MLP neurons of a small language model. Each row is named by its layer, matrix (up: input weights) and neuron, and shows model dimensions 112-207. Each number is 128 + 24 x the weight over its row's rms, rounded and kept within 0 to 255.
After each neuron's rows, "fires in" lists the words (lower case) most often at its 100 highest values on Wikipedia text that the model never trained on.

L4.up676 [128 136 130 161 142 171 105 169 127 158 104  81 163 123 143 125 156  81 123 108 112 109 137  90  55 121 106 152 155 139 128 137 100 108 122 115 121  99 101  96 111 134 133 139 132 120 126  90 112 113 122 157 109  95 107 171 101 118 138 136  82 156 138 166 111 101 138 132 148 106 138 176  82 125 159 132 131 177 111 161 110 165 137  91  88 125 118  98 110 100 111 120 149 158 116 106]
fires in: "suzuki", "kawaramachi", "fukunaga", "hiragi", "takamatsu", "sega"

L4.up717 [140 110  92 110 133 139 130 156 152 101 137  88 131 170 106 116 131 114 120 108 121 110  91 133 150 110 137 103 131 168  75  76 142 156 152 123 120 150 142 164 132 134 114 137 140 165 137 143 130  71 154 114 145 153 172 146 112 159 112 121 134 156 118 148 152 132 126  91 122 181 143 133 103 105 125 118 110 161 105 155 154 119  99 130 145 179 124  89 175 141 116 123  95 109 152 101]
fires in: "the"

L4.up1022 [134 165 134  64 118 132 148 120  91  96 145 117 108 112  80 153 113 133 146 117  96 101 105 156 125  68 132 176 113 134 152 136 142 142 147 130 142 137 105 152 128 120  88 139 121 128 132 138 151 115  99 114 125 130 104 164 141 130 100 129  99 130 159 108 137 144 142 147 156 109 102 122  69  89 109 130 124 116  87 120 128 125 113 112 101  82 129 118 161 140  89 117 123 140 129 128]
fires in: "of", "on", "and", "for", "like", "since"

L4.up2390 [180 138 174 149 150  98 142 172 145 122 134 112 127 109 107 115 128 110  92 118 128 142 137 138 149 112 134  66 137 137 133 148 100 165 130 193 122 133 141 140  95  86 138 119 168 123 143 138 113 143 128 102  80 123 104 130 100 151 134 133 139 169 101 121 158 131 102 112 131 134 121 167 128 151 138  84 132  90 127 121 126 100  71  80 132 135 110 102 169  82 163 110 107 100 139 138]
fires in: "of", "two", "among", "all", "most"

L4.up271 [116 152 132 139 131 154 125 105 101  86 104 110 168 174 155 137 106 107 125 121 109 120 109 119 163 124 134  69 100 124 184 104 112  92 137 143  73 107 163 136 127 138  93 106 112 104 133 120 110 145 114 150 133 125 129 167 117 108 139 100 100 130 112 136 107 155 131 128 117 135 159 133 110 108 141 114 127 118 102 149 121 177 158 154 130 153 123 129 136  75 114  97 130 163 103 151]
fires in: "were", "was", "being", "newly", "been", "are"

L4.up1683 [120 156 114 132 167 132 153 140 120 123 169 196 125 112 145 114 112  98 159  90 142 171 168 129 129 115 135 138 157  86 156  98 105 164 129 108 111 176 119 138 116 147 127 103 112 141 153  98 144 116 133 118 146 168  85 144 151 118 164 130 114  83 105 141 114  93  69 113 141 132 115 148 135 156 126  99 106 135 119 115 152 144 128 109 140 147 169 140 123 130  99 116 150 174 101 124]
fires in: "was", "is", "be"

L4.up1538 [104 121 146 107 101  85 121 133 125 156 101 147 104 123 174  93 114 134 168 179 131  73 136 138 139 126  86 153 175 106 137 144 110 143 117 162  72 127 115 120 164 116 112 106  95  81 122 122 172 114 150 127 109 121 111 112  92 108 133 127 144 153 124 103 158 102 125 117 118 133 135 143 128 117 152 128 119 115 107  74  99 123 111 164 153  89 143 116 111 148 118 176 155 112 131 159]
fires in: "of", "in", "at", "all", "general"

L4.up102 [159  99 112 164 130 164 164 145 121  94 127 151 167 131 115  88  87 103 127 103 108 130 112 160 183  71 138 130 126 196  98 137 114 103 160 137 132 156 122 112 107 140 122 133 123 156 161  94  71 133 141 149 140 121 123 118 106 162 124  96 135 154 127 121 124 155 112 125 167 138  93 123 119 142  98 120 117 107 108 139 165 120 128  75 146 128 123 128 138 137  94 138 128 138 133  74]
fires in: "by", "for", "with", "of", "as"

L4.up1222 [148 106 152 110 112 127 127 108 124 103 128 149 108 158 165 149 109 135  86 126 122  72 155 133 188 149 126  86 145  94 135 125 139 152 109 139 112 118 107 124 129 137 114 172 128 156  84 130 147 127  90 171 109 165 116 126 146 136  84  91 131 143 119 138 125 132 105 173 124 166 126 116 144 120 138 123 119 130 136 109 124 158  97  76 108 147 146 149 124 175 153 150 112 100 137 163]
fires in: "of", "with", "the"

L4.up1473 [192 131 104 159 127 126 131 106 119  91  96 115 122 157 113  89 122 135 135 157 132 127 116 156 140  46 118 110 174 132 134 140 120 111 156  96 128 128 108 108 122 173 138 121 135 116 122 147 126 145 156 158 116 133 130 159 149 124 132 148 119 108 130 144  92 114 112 113 142 125 115  88 136 145 133 109 150 120 135 140 126 146 140 118  94 142 106  91 146 166 140  82 105 142 127 133]
fires in: "of", "the", "in", "by", "with", "at"

L4.up1006 [144 132 128 130 113 129 126 131 115 131 132 159 134 124 133 140 151 166 150 121 139 126 141 161 127 182 135 121 164 143 161 144 148 128 166 100 105 104  97 152 119 120  88 140 141 137 109  96 130 134  92  86 119 112 111 112  91 133 123  93 102  90 129 119 146 128 103 150 189 164 150 114 169 149 124 137 146 105 142 111 120 136 152  93 170 125 154 127 137 132 137 100 179 134 133 125]
fires in: "until", "from", "on", "before", "to", "of"

L4.up235 [100  97 152 105 115 147 136 154 128  99 157 144 106 162  62 150 128 154 137 102 134  99 146 135 141 130 125 117 124 133 162  74 126 119 130 160 141 143 113 114 111  85 167  91 127 158 171 154 110 123 161 137 101 151 133  80  88 128 124 106 126 109 156  94  82 125  96 116 129 128 119  92 129 142 136 145 143 161 133 169 133 128 139 136 106 130  75 109 147 128 111 140 130 126 152 119]
fires in: "the"

L4.up2155 [132 127 122 123 103 157 134 140 126 121 111 117 155 107 107 117 123 121 157 106 131 162 174 132  96 172 129 142 133 161 108  81 160 132 138 119  94 174  98 113 142 100 122 185 125 109 108 138 125 123 144 128 121 144 127 158  87 114 100 138 162  51 108 127 175 131 175 104  97 168 173 128 144 140  82 170 122 141  92 103 162 146 125 100  99 162 165 117 136 115  98 125 151 149 140 139]
fires in: "a"

L4.up2034 [109  85 151 120 147 107 110 143 159 138 151 128 142 129 137 135 160 104 129  61 102  98 133 133 135 107 133 132 103 152 155 123 129 172 102 176 142 116 106 116 146 122 115 141 114 138 117 103 108 161  97 122 114 164 122 130 147 103 106 109 114  99 131 138 106 140 150 110 106 133 137 188 132 120 128 126 147 117 111  78 118 153  92  99  83 126 138 122 113 158 141  87 107 110 179  74]
fires in: "of", "campo"

L4.up2200 [104 189 126 109  89 118  98 102 148 139 126 135 107 160 127 185 126 146 144 111 156 146 132 140 132 166 123 175 100 137 173 132 108  74 125 102 106 126 156 122 131 147  98 146 119  69 128 102 174 137 123 127 143 110 126  91 168 105  95  97 146  99 119 122 111 121  62 205 132 160 146 184 150 118 107  96 145 118 136 143 119 137  74 119 140 119 122 122  91 170 132 117 139 132 112  79]
fires in: "to", "through"

L4.up1070 [104 155 101  79 160 158  94 156 166 140 145 109 118  97 147 123 109 140 135 155 186 109 140  85 169 144  92 114 166 102 131 132 177 124 121 124 126  88 100 116 151  96 125 135 106 136 135 135 156 125 125 112  45 117 136 129 132 145 123  63 127  89 162 126 113 158 111 119 125 141 149  92 117 135 140 153 103 195 130 105 112 116 160 107 103 126 110 111 121 129 135 120 116 153 119 142]
fires in: "round", "of", "0", "1", "around", "over"

L4.up424 [124 151 131 137 157  99 178 168 131 140 128 128  91 160 138 110 117 109 174 134 111  78 115 153 109 125 130 130 148 112 132 146 149  94 157 144 141 130 127  80 116 190 108  99 137 114 119 172 121 129 117 144 134 102  97 125 107  96 104 141  88 133  84  94 172 133 112  79 169 162 109 125 107 160 170  89 152 133 153 131 127 172 110 114 132 118  88  93 163 132 103 165 101 134 147 126]
fires in: "of", "to", "on", "for", "that"

L4.up76 [134 119 128 131 114 117 171 124 115 132 149 111 103 143 167  67  99 154 166 135  90 119 110 153 138 104 134 127 160 139  99  88 136 146  75  81 123 125 147 107 120 163 119  94 120 140 120 202  88 104 153 134 137  81 164 144 154 144 126  89 142 115  99 176  97 116 123 114 126 121 128 112 122 146 159 114 136 126  96 111 152 139  67 162  93 159 132 142 132 160 131  86 109 119 129 100]
fires in: "of", "from", "in", "for", "nominated", "to"

L4.up2345 [124 127 108 118 128 124 141 132 125 132 107 122 108 127 159 153 109 127 117 105 128 133 168 156 119 171 140  89 128 110 148 131 184 129  98  73 120 156 107 158 122  86 146 126 147 150 128 140 135 100 159  91 144 143 133 119 123 107 121  87  99 134 112 160 143  94 142 126 132 116 127 104  96 131 112 108 125 156 124 129 108 122 138 123 135 130 156 121  82 100 118 140 108 148 127 146]
fires in: "of", "these", "following", "the", "few"

L4.up476 [125 126 137 150 172 141 102 129  90 129 114 108 106 131 141  88 121 124 143 121 117 113  87 143 106 148 112 138 120 138 120 144 143  66 114 113 149  96 103 174 118 108 129 119  87 118  99 138 186 145 122 144 143 158 116 154  98 141 137 136  77  79 169 154 131 154 107 134 101 134 133 130 126 113  98 154  61  88 104 153 165 115 125 136 154 133 106 127 107 133 115  92 131 138  96 139]
fires in: "at", "around", "above", "near", "to", "of"

L4.up1649 [134 147 106 151 126 126 147 165 140 119 168 153 110 149 124 104  86  96 133 165 123 137 143 156 171 175 142 109 111 121 129 140 121 179 124 110 121  87 100 124  49 145 138 119 155 129 132 130 170 123 117 128 157 109 105  81 130 128 139 110 134 126  85 166 159 117  83 135 135 144 131 174 133 136 127  93 148 100 151 131 144  96 110 160 138 134  96 185 113 135 104 119 111 123 140 119]
fires in: "of", "among"

L4.up640 [104  99 133 138 150 148 153 119 121 149 131 104 107  62 119 112 127 114 114  85 109 132 132 121 114 154 160 134 116 140 131 129 111 144 114 133 113 166  59 154 143  72 137 132 164 132 138 144 149 118 149  88  96  90 145 103 144 118 155 133 147 143 155 157 165 128 129  76 103 112 144 180 157 138  83 106 136  93 100 125 124  91 125 102 131 117  86 106 125 114 152 127 104 126 122 117]
fires in: "a", "over", "to", "january", "after", "until"

L4.up1745 [148 121 116 156 152 146 113 133 126 137 114 151 121 125  80 139 142 132 187 169 118 174 126 147 129 123 155 112 126 180 124 102 126 118 125  93 157 144 148 130 127 121 124  74 129 117 120  86 117  80 136 116 151 142  67 140  97 149 120  99 145 147 146 144 128  86 132  79 150 114 102 114 112  97 130 136 169 119 122 164 109 131 101 124 132 144 133 100 127  97  98 117 160 112 185 128]
fires in: "in", "of", "for", "a"

L4.up1900 [147 165 170 134 151  84 138 130 123 124 129 109 105 132 163 160 112 152  54 149 126 120 121 129 131  81  87 130 114 178 123 144 123 141 115 186 128  96 149 135 142 130 126 128 116 143 113 128 133 130 150  99 102 101 131 137  90 187 129  97 103 131 172 159 104 121  96 147 115 131 138 160 116 164 118 113  78  98 152 120 122 173 154 156 150  96 158 138 144 107 163  95 100 134 142  99]
fires in: "to", "1", "and", "by", "almost"

L4.up2316 [109 170 120 197 173 112 212  97 142 146 103 109 119 106 110 134 112 124 121 125 148  96 120 129 102 100 140 169 134  95 155 169 136 149 138  87 156 129 134  90 130 147 111 107 144 138 146 144 134 131 146  89 107 121 121 123 115 134 112 105 135  91 163 118 133 106 120 133 134  80 112 131 102  81 149 150 141 102 126 163 101 167 117 133  83 152 138 148 124 140 153 113 137 153 131 121]
fires in: "to"

L4.up678 [144 153 111 130 146 105 121 117 167 117 143 144 142 142 107 129 129 146 146 126 147 155  89 108 151  49 105 144 121 124 135 127 117  90 137 121 108  98 146 151 144 110  71 126 132 133 112 112 164 102 144  86 128  95  78 162 109 118 145 110 151 142 113 127 146 144 122 146 119 153 158  98 119 152 121 132 118  98 194 153 113 138 126 152 161 112 123 138 164 108 105 139 181 148 154 138]
fires in: "in", "to"

L4.up1050 [159 130 116  93 132 133 116 165 132 112 134 121 184 131 128 131 111 141 148  95 127  82  73 114 149 132 130 141 190 109 133 102 139 120 164 161 135  90 132 182 173 117  91 139 158 124 165 162 143  84 138 169 136 149 140 104 124 158 133 129 122 120 119  87 154  89 125 124 128 132 127 166 148 162 110 135 174 148 160 160 114  94  86 107 145 101 125 125 123  52  97  97 101 132 114 108]
fires in: "in"